python train.py --head_dim=64 --positions="rope" --attn_scale=0.125 --init_std_o=0.0 --learning_rate=0.00266 --beta1=0.95 --weight_decay=0.056 --schedule="wsd" --final_lr_fraction=0.0
MLP neurons of a small language model. Each row is named by its layer, matrix (gate and up: input weights) and neuron, and shows model dimensions 64-191. Each number is 128 + 24 x the weight over its row's rms, rounded and kept within 0 to 255. A neuron's up and down rows have the sign that makes its largest values positive.
Before each neuron's rows, "fires on" lists the tokens most often at its 100 highest values on Wikipedia text that the model never trained on.

fires on: "e", "x", "ost", ":", "us", "y"
L3.gate190 [119  94 131 117 130 143 128 114 154 137  96 124 166 147  92 150 108 143 107  86 159 143 113 101 175 182 159  90 139 145 115 105 131 133 183 122 124 100 111 126 142 137 140 116 144 144 136  96 108 104 108 166 132  99 118 125 125 181 129 139 105 126 129 135 116 145 163 169 153 126 141 122 119 136 133 135 120 120  88 129 135 100 149 146 134 160 157 172 178  97 115 101 139 110 175 103 146 116 122 131 128 159 109 153 130 149 119 124 100  95 133 123 122 160 161 168 155 161 107 112 144 161 160 122 157 123 119 138]
L3.up190 [186 134 102 116 164 130 148 110 126 131 133 147 153 149 136 144 125 109 145 143 116 137 133 141 127 166 154 123 155 144 124  91 155  73 165 108 112 119 110 143 153 130 109 126 145 139 164 114  90 169 142 111 120 122 133 126  94  91 156 175 132 143 122  86 180 131 139 143 172 134 127  95  94 160 116 131 132 110 135 124 112 146 146 123 114 137 163 130 139 107 172  88 124 158 126 120 145  99 125 113 120  86  67 131 136 178  95 176  81 110 136 152 170 113 136 124 145 121 137 145 106 104 123  93 133 131 142 149]

fires on: "a", "e", "y", "os", "on"
L3.gate380 [132 119  85 115 133 173  80 120 139 152 126 159 160 130 124 124 138 112  96 109 170 146 152 144 144 174 162 130 134  90 127  92 157 115 165  95 120 105 124  93 122 155 121 129 147 159 120 112 139 103  82  88 133 154 128 152 116 143 115  94 147 147 140 139 116 149 126 126 116 145 108 152 155  95 151 159 118 148 104 111 134 107 135 135 125 121 119 160 155 140 142  94 126  80 125 158  89 130 133  99 112 166  61 126 153 146 127 101 132 144 153 125 111 136 131 133 164 180  69 109 145 109 158 184 130  87 138 121]
L3.up380 [119 144 163 119 131 148 127  97 117  98 104 130 101 133 124 139  88 108 122 152 133  98 136 135 145 152 173 107 136 149 102 123 153  61 125 140 137 143 115 152 114 110 143 125 145 101 163 114 130 130 118 134 139 116 125  98  86  86 104 150 150 107 127 135 128 150 145 124 140 123 136  92 108 128 112  76 115 148 172 193 144  90  58 106 145  78  90 148  99 165 119 131 118 144 158 127 162 120 132 135 125 127 127 145 156 152 125 156 142 146  98 120 124 137 106 137  78 100 115 107 136 145 124 116 108 113 115 110]

fires on: "al", "l", "qu", "u", "ive", "es"
L3.gate56 [119 134 152 139 128 118 115 151  87 111 115 124 148 111  93 116  72 137 105 154 171 109 140  98 168  86 111  95 117 105 140 126 137 121 128  92  82  81 140 137 104 138 164 138  95 128 189 111 104 127  91 140 152  98 139 135 147  97 160 104 122 119 149 133 160  59 141 165 134 129 127 165 172 130 124 181 123 120 100 121 151 102 140 146 128  83 111 107 118 113 123 103 135 118 131 122 114 136  87 121 153 137 129 113 104 126 128 131 139  88  82 104 147 115 145 133 104  79  84 135 104 138 150 122 134 114 152  87]
L3.up56 [125 150 147  75  99 121 147 125 145 120 133 127 128 132 136 174 127  99 137 156 197 102 157 168 119 110 102 116 121 191 139 108 142 132  96 149 121 100  91 120 131 149 132 141 138 116 122 137 164  58 141 168 166 122 145 106 145  77 154 142 122 113 134 102 115 144  92 126 124 117 138 127  65 119 121 111  92 146 139 102 144 117 142 123 127 153  86  89 138 116 102 167 111 133 142 127 142 106 113 120 156 113 155 111 118 126 140 124 104 165 113 181 136 109 118 102  89 142 141  83 115 152 163 108 110  73 135 145]

fires on: "ric", "ic", "ition", "el", "ose"
L3.gate101 [115 111 116  93  83 139 149 109 141 123 176 129  93 134  93 131 149 177 138 108 130 124 185 132 100 168 118 118 143 108 117 143 121 159 105 120 118 143  94 147 133 151 140 159 102  70 167  82 110 147 128 116 168 198  80 118 129 130  68 139 130 114  93 135 136 135 144 136 122 151 141 166 156 152 167 138 118 103 145 135 160 102 112 165 154 144 147 171 142 114 148 117 141 128 162 109 111 147  98 137 134 111 127 122 119  91 161 130 149 145 132 131 138 120 131 114 160 149 121 167 131 167 161 154 120 135  77 137]
L3.up101 [187 139 144 111 124 133 129 149 106 120 150 110 109 110 141 106 100 113 133 106 112 116 136 178 101  85 134 114 155 123 133 184 135 118 139 161 169 146  80 126 113 104 129 108 130 112  72  97 129 134 131 105 158 133 113 102 151 116 126 119 116 134 142  83 135 113 142  80 129 171 138 129 129 142 156 138 159 105 120  93 112 167 141 136 125 119 162 115 145 158 146 131 113 114 189 138 130 129 114 138 118 108 129 150 100 184 124 171 139 124 174 132 153 109 134 171 120 143 113 151 135 128 146 156 100 162 127 153]

fires on: "oy", "ir", "ose", "st", "el"
L5.gate255 [ 93 141 140 133  93  85 135 126 122  97 160 114  98 117 151  77 155 103 114 124 167  97  94 143 160 147  85 108 125  85 137 138  99 166  91 157 121 137 165 144  98  76 139 122 147 109 198  94 143 112 112 141 160 133 146 121 120 125 127 123  80 109  83 116 104  72 159 121 149 120 139 136 124 122  63 152  96 118 127 140 106 133  98 129 153  81 123 134 136 123 126 124 143 141 158 129 161 187 132 110 112 111 143 106 144 134 120 120 140 130 133 109 148 151 123 101 105 152  94 145 110 134 130 137 110 166 105 156]
L5.up255 [138  90 165 132 147 143 134 153 173 144 142 132 110 150 136 105  99 140 147 142 124 163 128 110 105 123 118  95 118 141  89 187  73 113 156 125 148 124 154 154 127 122 112 157 120 122 133 135 134 139 138 127 111 115  93  93 154 137 122 158 127  65 123 103 136 130 142 113 153 144 144 127 127 104 135 108 143 161 179 110 157 157 108  94 123 164 145  83 152 130 143 133 132 164 128 107 104 141 133 159 122 139 107  97 133 110 144 148 123 102 147 114 112  68 144 133 140 150 138 104 163 138 124 123 120 161 131 101]

fires on: "s", "ly", "y", " they", "es"
L7.gate108 [162 141 103 141 141  99  96 117 158 103 117 189 164 111 130 125 106 135 128 133 107 126 140 145 108 156 146 140 112  84 139  90 107 171 130 116  98 139  84 124 143 122 109 153 156 132 177 150 144 141 102  87 114 117 158 116 132  97 104 121  87  73 102 137 139 107 127 123 114  82 118 111  97 119 161 115 124 142 130 157 116  90 125 161 199 130 101 105 101 147 125 126 152 150 160  92 128 157 136 108 151 106 147 125  62 146 130 128 148 134  95 121 113  96 126 131  95 103 134 159 127 117 153 126 124 156 120 122]
L7.up108 [127 103 126 154 107 120 142 112 108  93  93 130 162 126 109 200 149 102 103 141 149 101 120  99 102 101 132 174 107 130 126 130 142 117 139 124 111 134 108  99 123 167 143 115 213 146 131 153 134 105 106  88 141 111 180 144 108 125 159 181 131  93 130 112 134 111 166 177 124 128 139  94 113  73 142 137 103 138  96 153 122 108 121 184 132 159 102 153 122 143 126 131 127 136 113  82 126 137  81 124 141 107 158 153 131 153  92 116 140 159 105 123 113 132 140 137 114 121 136 166 128 120 130 156 144 189 130 111]

fires on: "p", "t", "m", "c", "le"
L5.gate26 [125  91 121 132  90 180 108 136 100 138 146 154 148 127  97 109 111 152 161 125  77 121 130 114 108 145 126 149 124 113 115 114 155 138 115 138 108 114  92 134 143 109 127  73  93 122 161 154 112 134 110 116 209 109 182  99 117  73 112 184 112 113 114 170 147 101 134 116 135 127 113 158 112  84 169  81 112 112 130 167 162 123 115 138 122 122 105 135 165 119 106 109 177 136 157 117 114 139 123  93  85 118 145 106  99 141 162 159 174 128 128 148 123 125 127  93 119 156 157 133  88 151 104 145 114 112 142 117]
L5.up26 [170 129 112 136 163 132 104 119  91 147  94 123 169  90 151 173 112 136 150 121 102 141 134 146  86 115 106 119 122 116 137 132 109 131 170  95 124 143 131 102 156 156 150 122 143 171 122 170 107 128 110 166 138 121 117 173  87 115 129 127 149 162 131 158 146 111 133 145 109  94 142  75 124 132 131 100 105 128 150 135 137 131 155 113 141  75 125  86 112 149 109 116 145 128 129 166 133 125 123 108 164  95 138 175 105 119 122 157  91 127 159 128  92 109 129 122  71 129 121 134 112  89 125 125 165  99 140 154]

fires on: "ip", "ail", "em", "ant", "ion", "an"
L5.gate127 [175 177 114 132 122 139 165 148 166 113 130 121 113 139 116 132 149 117 138 126 180 188  87  75 130  96 121 111 137 114 140 140  91 161 147 122 105 157 138 116 118  76 106 137 147 102  72 126 126 135 114 100 103 130 126 127 161 130 134  91 146  91 129 123 153 131 153 143 180 143 120 120 132 167 105 112 155 218 112 175 114 139  98 146 128 132 181 153 132 130 165 134 129 145 102 146 108 105 148 141 166 112 112  92  98 159 137 113  78 133 150 118 112  99 128 146 148  92 155 132  84 127 153 162 122 145 133 134]
L5.up127 [121 122 113 167 147 130 136 115 107 152 125 110 134  61 109 124 151 121 121 160 169 147 147 123 191 105 140 101 116  91 145 115 160 137 167 112 104 153 167 152 131 124 146 109 140 167 112 127 184  76 151 114 132 147 109 155 128 111 131 133 151 153  90 129 128 127 158 153 114 122 110 170  95 127  79 175 136 162 133 134 154  99 112 168 144 127 129 111 100 140 151 103 141 161  96 110 125 146 132  80 129 143 151  85 128 139 147 139 162 163 167 116 146  92 101 153 141 138 102 134  95 153 155 117 134 157 164 115]

fires on: "il", "ince", "ite", "ore", "fter"
L5.gate209 [134 156 165 119 100 137 163 152 135 148 154  99 145  89  77 154 116 101  92 130  98  60 124 128 119 156 141 152 101 114 120 122 139 113 107 122 128 152 114 142 101 139  67 136 132 108 101  94 133 146 147 117 124 111 143 153 162 120 115 101 140 109 121 154 162 128 114 156 109 160 149 154 123  96  74 133 127 166 104 118 127 136 132  80 107  93 118 130 153 132 139  90 174  99 144 123 120 135  87 127 159 153 149 136 124 139 148 151 148  88 131 100 127 133 136 145 176  95 112 138 128 155 124 131 121 168 126 133]
L5.up209 [130 117 153 155 116 134 119 132 157 192 123 141 152 147  99 140 125 142 105 193 169 116 141 130 105 131 128 118 124 151 121 168 152  94 159 132 113 160 143 136 132 168 120 124 107 160 118  90 166  61 112 180 149 101  89 145 160 191 173 135 130 115 153 136 111 152 133 153 116 130 144 125 109 127 138 108 150 110 128 140 141 131  93 121 130 140 138 146 147 120 142 148 131 141 178 157 122 139  77 131 154 129 153 106 152 127  82 155 102 151 136 136  65 146 146 147  87 138 107 160 110 116 142 162 105 118 156 129]

fires on: "ing", "ate", "in", "ch", "ic"
L5.gate366 [128 151 110 126 158 133 163 105 145 136 128 106 125 111 122 164 126 118 120 125 168 159 155 161 133 142 193 123 112 163 138 117 128 152 103 144 125 102 107 164 151 167 151 117 155 108  99 160 136 142 104 104 130 147 171 117  81 142 147 153 124  97 127 146 100 120  94 150 123 144 151 118 126 155 138 148  91 100 105 119 143 141 127  99 167 188 124 138 104  90  93 108  68 109 151 122 103 157  89 120 142 120 157  87 140 135 139 125 150 156 117 142 130  94 132 119 119 120  76 156  73 142 119 168  84 108 124 133]
L5.up366 [112 109 121 162 116 141 118 142 142 163 161 138 141 120 124 100 148 100  95 158 134 146 135 162 117 147 124 158 144 130  70 134 102  78 119 114  98 156 110 147 161 118 137 101  73  81 103 111 173 106  93 130 124 155 120 169 111 119 176 117  98 110 108  99 117 138 122 124  86 133 122 123 135 117 113 166 107 162 147 103 102 188 142 120 138 113 145  98 126 140 104 141 116  68 151 122 107 145  98 128 130 153 144 161 136 136 127  74 117 161 155 128 136 125 115 150 122 100 136 116 150 173 128 125  95 128 139 133]

fires on: "le", "c", "en", "ec", " sec"
L7.gate21 [126 123 119 108  93 140 135 139 128 125  96 119 144 142 175 112  87 140 124 167 113  62 138  96 149 141 100 109  96  90 166  96 149 102 118 101  66 119  77 130 120 138 112 130 135 106 162 132 103  99 136 135 143 174  86 135 130 113 125 180 123 155  98 122 150 117 133 100 104 123 120 116 115 125 155 116 126 141 105 116 111 106 158 112  91 165 119 152 104 130 117 155 123 119 149  78 102 140 139 174 150 117 158  73 138 163 122 176 116  79 122 122 143 162 125 149 121 138 171 145 141 129 135 144 131 147 167 148]
L7.up21 [117 116 120 108 122 112 156 148 132 125 142 128 167 116 120 164  74 150 127 142 106 148 113 154 119  97  76 109 151 118 136  90 128 115 122  97  99 138 133 159 155 118 135 137 124 123 169 127 118 145  94 170 163 111 141 132 162 101 146  83 139 108 112 108  96 136 150 163 115 120 135 138 166 135 144 123 145 138  96  86 132 134 200 145 126 125 137 129 128 104 120 170 133 126 156 115 133 107 136 102 158 162 115 136 104 101  96 142 110  88 126 116 102 113 143 122 114 137 101 121 125  89 133  77 134  72 163 139]

fires on: "e", "an", ".", "on", "or", "ach"
L3.gate14 [128 120 140 114 108 147 168 138 108 137 133 106 138 103 146 159 156 134  94 138  92 148 137 143 181 127 134 121 154 150 137 132 105 116 111 106 106 159 134 121 115 109 103 101 129 145 158 165 117 140 113 136 104 168 114 153  80 143 160 100 130 104 126 143 162 120 123 146 138 128 140  96 159 124 121 135 111 156 107 118 113 122 140  91 162  81 118 141 128 158  84 104 141 107 161  95 101 133 131 141 158 145 131 112 127 155 125 131 129 110 119 145 145 175 136 120 136 137 139 100 102 146 114 113 155 114  83 118]
L3.up14 [120  92 150 138 112 128 167 115 156 145 169 130 173  94 130 145 165 128 169 116 119 138 158  99 123 166 117  79 114 156 129 162 118 125 159 138 119 136 115  73 101 127 125 123 128 115 135 134  88 104 188 147 123 131  98 145 152 159 155 129 129 119 111 113  95 128  86  98 159 153 143 123 121  92 133 127 161 137 147 158 103 133 119 147 141 132 149 142 133 122  81 103 174 100 198  99 154 126 158 121 112 153 151  94 118 123 146 172 127 149 143 150 135 106 167 148 145  93 119 116 135 134 148  89 125 119 116  88]

fires on: "ed", " up", "ac", " out", "ite"
L7.gate52 [105 126 150 141  98 115 154 112 116 142 144  62  88  99 170 110 105  83 100 127 144  94 134 128 156 136 117 108  83 109 147 156 153  92 126 127  94 153 132 142 134 149 136  95 106 166 104 150 133  82  92 141 156 158 129 122 132 147 152 132 147  94 111 158  75 151  81 118 160 139 143  95 144 100  99 126 125 140 106 131 115 130 124 111 130 138 127 164 203 135 140  78 103 152 140 171 175 118 104  70 134 155 140 155 166 140 101 107 157 105 140 120 134 115 136 132 151 125 123 136 110 136  88 158 124 164 109  96]
L7.up52 [166 101 115 140 136 119 119 146 152 205 147 110  85 129 102 152 124 115  92 193  99  94 111 121 137 117 104  92 114 116 108 154 149  87 113 127 168 116  77 132 125 140 149 105 148 152 103  97 119 106 146 126 141 152 129  98 162 132 128 170 122 116 134 169 121 127  94 114 123  88 150 147 157 157 130 135 179 167  82 158 131 121 130 102 114 120 138 166 147 120 157 107  95 124 125 145 158 120 128 123 117 144 148 156 158 118 114 121 148 140 139 148 127 141 106 128 127 153 132 104 142 166 143 130 118 109 116 124]

fires on: "os", "ar", "t", " 8", "ose", "al"
L5.gate333 [133 134 150  99 154 126 151 107 114 101 145  99 169 105 150 124 103 152 114 138 118 129 150 193 126 121 159  96 121 156 136  98 156 172 151 104 113 142 139 140 111 130  84 102 101 135 139 125 118  85  97 139  98 163 114  95 136 140 163 151 156  92  80 120 125  77 134 136 101 154 130  95 102 130 131 144 148 152 100  93 110  85 114  88 132  99 137 116 142 180 108 148 130 100 121 118 147 153  92 133 122 139 132 136  89 105 126 111 126 128 142 116 129 138 133 114 116 126 136 123 132 147  90  96 140 113 114 126]
L5.up333 [175  67 136 108 187 103 187 120 169 128  94 134 113  91 113  88 100 105 107 149 158 110 149 136 130 122 113 136 111 118 109 140 106 132 107 134 147  76  86 102 118  70 107 123 164 148  84 152  99 138 107 122 142 162 166 113 125 172 165 141 130 142 101 123 137 164 126  97 143 126 136  95 130 148 134 144 100 133 125 158 133 151 104 118 121 136 118 157 106 149 121 123 116 179 110 114 122 150 120 170 103 154 146 136  85 124 108 161 103 148 143 153 105 134 128 131 113 143 127 134 126 102 131 133  86 154 162 140]

fires on: "el", "ur", "et", "ir", "port", "ell"
L5.gate361 [148 145 136 145  80 168 153 129 131 127 148 124 128  60 143 161 142 107  96 130 130 118 137 125 108  93 105  93 103 124 100 144 110 105 121 127 132 123  90 122 156 101 137 124 131 116 152  66 110 140 109 145 126 139 173 144 150 127 118  83 118 136 144 149  93 106 130 136 151 174 145 120 126 103  94 144 161 156 143 171 155 128 137 140 140 123  92 147 170 171 164  99 157 140 145 164 107  80 186 100 129 132 135  96 136 134  92 122 165 119 130 147 140 122 130 198 106 123 119 158 131 135 105 113 141 152  86 127]
L5.up361 [111 120 153 136 161 120 140  94 127 119 113 108 112 113  96 105 118  97 160 184 121 136 135 183 114 128 102 110 109  68 120 139 132 114 164  76 115 173 135 102 162 144  73 123 100 120 109 123 146 111 180 157 147 111 153 141 125 139 122 161 108 137 131 128 136 124 155 110 159 137 134 122 122 170 142  98 100 177 146 157 109 116 121  68 121 111 138 112 113 122 146 148 152 152  98 134 104 130 120 114 102 130 109 136 128 105 140 140 109 120 155  99 120 140 107 131 150 176 120 103 152 119 123 161 151 164 135 140]

fires on: "h", "ay", "it", "y", "t", "ity"
L5.gate34 [145 143 143 140 157 119  89 121 114 156 138  94 178 114 129 142 101 157 112 129 133 141 145 121 170 160  83 130 146 113 148 121 149 158 122  94 124 155  87 137 125  95 137 146  97 125 205 105 120  75 155 127 146 118  96 142 135  83 128 136 117 133 137 113 128 139 111 123 153 112 150 152 133 132 116  97  63  80 123 139 171 131 143  99 153 120 122 157  92 134 138 113 161 158 132 129 149 159 119 115 117 110 131  89  68 151 135 155 141 143 131 138 123 125 147  92 114 117 128 114 145 114 147 139  78 148 108  96]
L5.up34 [ 95 120 123 122 115 109 120 168 131  84 119 133 129 172 142 186 137  92 169 107 125  95  73  92 170  99 114 149 105 113 153 125 109 107 117 118 121 137  88 118 136 144 141 180  83  94 142 142 184 135 137 123 136 154  71 132 139 123 119 164 106 137 131 136 137 117 152 138  66 143 111 124 139 124 158 118  87 145 109 153 130 163 126 138 134 128 131 130 144 117 173 102  94 136 124 137 149 131 135 120 119 168 138 127 151 147 107 119 158 128 156 127 148 127  76 138  95 163 116 119 131  85 101 128 163 119 142  89]

fires on: "r", "a", "s", "il"
L5.gate181 [135 142  83 117 148 112 130 143 114 121 128 168 128  83 137 120 134 125 130 151 123 144 136 105  67 110 170 132 146 164 159 198 174 137 134 142 160 135 117 137  78  82  96 133 132 118 110  92 123 157 137 107 107 140  92 110 110 108 101  85 133 140  93 120 137 149 142 150 154 148 186 128 141  78 104 129  97  99 130 105 160 133 164 134 129 127 120 141 157 151 111 125 114 135 122  92 136 140 143  85 125 100 122 126 181 125 140  86 157 163 121 148 105 116 143 134 143 120 117 160 162 131 147 102 130 154 132 114]
L5.up181 [116 123 117 100 168 144  91 158 113 157 150 162 147 121 125 148 113 100 146 150 131 102 148 154 104 155 101 114 112 137 126 111 152 110 132 132 123 120 139 143 140 126 107 110 122 110 123 109 204 108 151 123 129 169 120 117 157 105 111 120 144 141 169 142 152 102  97 104 147 143 127 121 195 114 133 137 119 129 173 113 127 112 154 118 133 104 149 143 147 114 158 134 121 139 120 107 175 119 169 131 129 172 126 134 140 110 151 128 107 156 123  95 130  76 125 137 105 129 110  91 124 108 133 110 124 165 126 122]

fires on: "y", "|", "t", "i", "en"
L3.gate204 [120 133 143 138 120 134 141 121  99 120 147  97 164  99 115 128  82 139 121 141 116 139 159 113 172 188 105 123 134 125 113  95 140 120 159 127 116 133  90 110  89 102 178 165 146 103 159 116 116 105 108 121 132 143  93 108 107 138 126 110 159 111 116 166 166 119 104 171 133 119 119  54 121 131 160 164 147  88 142 127 165 125 104 192 144 121 136 130 119 124 105 116 132 132 116 131 133 138 102 108 119 137 143  98 176 109 120 205 147 142 132 160 110  77 139 119 114 136 139 142 156 130 150 196 108 130 132 125]
L3.up204 [124 136 139 109 124 127 131 182  98 156 149 135 115 154 122 129 101 151 136 151 109 156  99  58 122 107 144  86 143 141 156 129 136 155 135 103 125 124  89 138 131 123 124 163 153 107 151 149 152 134 110 127 105 129 104 153 167 180 146 131  80 128  87 159 157 127 114 112 124 141 101 133 106 137 163 155 150 170  92 116 141 110 116 160 128 117 160 103 120 120 139 138 152 113 116 143 152 118 137 135 130 150 167 113 163 127 116 121 133 143 148 130 127 137 112  99 141 123 143 153 127 121 107 121 163 173 104 129]

fires on: " ", "im", " 202", "am", " him", "le"
L7.gate151 [154  96 122  94 127 140 114 147 108 112 189 119 108 137 110 140 113 147 106 139 135 131 125 106 151 146 148 173 132 134 127 141 128 128  93 123 140 104 117 157 202 135 128  92 176 102 167 133  97 136 104 107 116 110  92 135 108 107  72 110 150  87  87 138 124 115 173 152 152 114 125 164 155 119 152  89 127 150  99 123 122 125 126 106 143 129 109 170 103 151 116 140 132 167 136 111 118 103 130 109 167  93 103 117 146 125 148 133 147 125 108 124 132 143  71 108 110  93 121 182 147 143 181 110 176 101 172  88]
L7.up151 [136 104  86 113 158 142 108 125 113 136 158 128 130 144 129  83 129 150 139 146 186 124 155 137 144 146  89 142 103 170 149 129  93 139 170 111 155 147 145 107 167 172 109 167 110 123 145 160 120 128 152 114 130 118 122 178 137  84 187  96 110 102 113 108 142 159 117  83 126 131 197  92 137 117 125 126 115 151 143 128 160 106 122 137 123 108 119 115 111 171 111 162 109 188 151 121 143 116 130 115 155 128 140 145 118 100 142 148 140 116 132 147  88 128  97 136 106 118  75 138 154 120  90 146  95 140 110 130]

fires on: "s", "es", "le"
L5.gate358 [128 174 111 117 119 123 142 160 145 139 169 105 130 114 118 120 127 126  91 110 109 149  77 101 113 131 150 105 157 126 141 167 157 135 132  86  75 121 105 153 141 151 136 146 161 141 171  95 135 137 118 121 111 116 118 131 138 144 128  97 132 133 131 124 138 167 132 183 124  99 150 151 160  87 131 126 103 103 113 113 150 103 156 103 162 103 121 141 108 144 133 120  95 137 144  79  97 119  98 113 168  79 166 111 126 123 140  85 145 100 108 155 111 138 118 164 120 101  44 135 123 176 142 133  93 117 160 111]
L5.up358 [138 117 145 107  90 168 136 117 115 131 124 142  98 141 100  80  94 140 206 175 140  82 173 142 112 132 105 126 135 144 182  81  68 122 125 126 132 114 102  92 124 107 122 139  87 137 178 141  96 112 171 119  92 147 124  96 131 117 131 177  84 122 123 106 125 136  94 107 100 123 147 159 113 113 144 108 110 127 127 134 112 149 142 146 124 151 143 143 144 100 133 104 139 160  82 101 172 109 140 121 122 184 172 146 103 125 124 121 138 173 138 121 134  75 132 129 120 121 105 149 140 127 120  94 105 151 128 150]

fires on: "an", "in", "her", "ar", "er"
L5.gate151 [142  79  75 127 121 128  88 131 136 155 102  96 131  94  97 138 135 148 111 165 158 150 146 150 137 149  94 167 152 105 116 172 115 109 135 149 134 150 171 148 113 126 152 120 128 113 141 128 108 144 109 136  85 105 133 142 112 109 149 135 125 105 121 118 163 137 126 115 160 143 146 153 115 160  64 165 139 132 140 161 177 123 130 109 122 123 124  91 114 135 135  71 140  97 135 107 170 136  84 147 153 166 144 129 131 147 166 138  89 120 114 154 117 171 120  84 154 144 146 173 141 127  99 128 154 152 126  81]
L5.up151 [ 98 152 114 148 115 114 103 130 154 140 120 111 135  95  79 130 109 167 144 106 103 186 106  97 135 167 149 138 140 119 138 158 103 117  93 143  97 147 134 142 120 134 164  79 142 171 140 164 153 110 115 102 103 128 118  73 140 112 113 153  94 138 132 143 134 105 148 155 137 115 136 147 113 146 138 135 152 138  87 159 116 140 113 114 130 158 156 109  97 138 151 113 131 147 132  60 126 117 115 109 146 132 164  58 128 142 112 172 148 126  98 123 113 149 110 140 145 120 192 165 110 131 104 133  97 133 144 146]

fires on: "em", "m", "ion", "r", "p", "it"
L5.gate81 [147 173 148  92  92 176 107 149 128 104 192 133 114 128 123  82 173 143 139 125 159 104 134 105 151 153 140 138 125 158 151 100 109 149 127 140 112 128 118 120 100  93 100 128 151  96  99 126 112 150  91  91 114 141 100 119 138 126  86 106 137 140  62  92  95 149 128 163 174 173 137 144 145 101 115 140 142 149 156 122 119 138 157 128 131 175 148 114 158  93 133 130 120 147 153 129  71 117 122 138 143 153 122 103 159 144 168 149 161 130 163 132 126 149 104 142 151 146 123 166  74 110 146 122 122 123 145 157]
L5.up81 [142 132  94 131  79 161 131 129  82  87 151  79  88 138 110 109 112 167 120  95 149  99 139 139  97 171 136  99 113 120 116 114 114 144 134 142 115 129 124 140 110 144 101 115 130 106 102 148 119 145 119 127 112 139 104  99 127 132 175 122 148  81 135 151 158 101 134 120 147 108 162 155 125 167  77 118 127 149 132 118  93 117 172 131 120 143 133 107 104 148 100 144 160 132 185 113  95 128  82 139 134 131 157 119 123 154 165 141  74 117 151 147 127 102 144 110  88 151 144 130  80 158 132  64 127 116 173 168]

fires on: "an", "al", "orn", "it", "ud", "ain"
L5.gate121 [124  78 155 134 124 139 137 120 132  96 126 122 159 112 130  97 104 135 142 143 122 118 177 163 134 132 102 158 150 171 128 114 130 100 111 151 133  97 135 151  86  83 131 149 147 153 111  80 123 117 121 105 138 145 119  93  99  99 102 134 128 133  54 148 142 110 140 176 185 130 122 118 138 136 113 145 117 115 142 145 165  99 164  95 149 105 113 124 166 105 110 146 176 138 147 154 157 133 107 102 107 156 101 141 109 171 149 135 122 129 169  83 110 135  77 165 125 162 152 103 143 135 146 117 129 159 139 120]
L5.up121 [151 118 159 130  90 131 125 124 145 163 134 153 110 117 145 173 114 122 109 113 138 169 129 176  75 116 114 130 113 139 117 112 120  95 140 135 136 107 123 147 114 126 105 148 154  75 113  71 112  81 157  86 147  73 141 143 116 166 121 139 113 126  98 123 164  97 101 178 149 160 110 153 143 139  92 148 177 125 132 134 187 121  93 114  93 148 135  93  98 133 113 144 134 139 132 107 152  92 122 129  84 119 127  92 155 136 148 154 121 118 138  87 153 109 138 159 160 139 142 114 128 129 135 170 130 104 124 114]

fires on: "s", "as", "rom", "g", "es", "ts"
L5.gate89 [156 138 129 105 159 139  63 114 127 172 158 157 127 124  99 124 121  85 176 118 149 143 125 140 143 181 137 121  79 113 115 131  91 113 160 105 131  91 148 115 154  98 139 151 127 139 150 119 104 141 117 143 127 113 156 101 124  98 118 107 121 107 170 115 130 176 146 173 141  93 113 137 104 122 140 113 107 125  84 101 103 100 158 124 132 114  94 109 123 146 108 112  81 141 144 121  78 125  76 141 116 109  93 130  89 128 131 118 152 132  85 123 123 100 100 126 145  90  96 114 158  95 110 151 131 110 131 142]
L5.up89 [109 146 121 133 135 110 144 100 185 184 109 137 113 100 109 170 157 120  79 162 161 137 103 141 144 121 107 105 122 166 136 151 156 153 121 131 121 133 125 119 168 124 156 143 115 168 120  91 150 108 134 132 135 115 131 117 136 151 137 141 133 161 108 119  84 110 143 185  97 159 145 128 162 153 148 147 124 104  76 115 132 122 150 119 132 121  91 124 155 114 185 133 138 147 121 146 126 143 110  99 129 103 145 160 112  88 110 133 101 213 125 145 117 129 159 146 179 100 126 103 156 155 119 127 121 147 141 146]

fires on: "ic", "on", "ric", "am", "e", "ian"
L3.gate285 [144 138 120 121 120 157 127 139 111 112 120 102 146 112 147 167 157 166 129  78 121  80 135 103 159 102 163 134 143 121 138 104 113  87  91 143 152 144 113 141 114 124 104 107 105 113 169 100 132 142 124 105 161 162  98 108 127  90 169 162 124 111 122 110 135 180 145 129 123 136 148 122 120 118 151 131  84 147 144 142 137 109 183 125 138  89  73 136 149 118 158 102 114  96 132 124 100 134 105 124  96 132 107 155  99 139 132 144 152  86  98 135 189 138 140 114 147 139 140 140 117 122 183 121 100 122 111 154]
L3.up285 [176 149 139  57 132 110 150 150 136 164 135 108 174 118 156 124 150 119 147  88 105 124 133 139 137 131 151 135 116 154 133 129 142 128 137 149  41 127 128 115  75 121 130 146 119 117  95 134 112  98 130 125 127 145 144 139 137 144 152 116 133 165 144 120 124 116 134 115 136 142 166 128 105 125  89 126 123 127 153  81 107 105 107 127 151 142 123 152  96 142 147 101 133 156 122 123 134 156 130 162  93 114 112  69 102 204 106 146 178 103 141 155 149 146 126 114 117 108 132  85 112 118 129 145 148 130 142 163]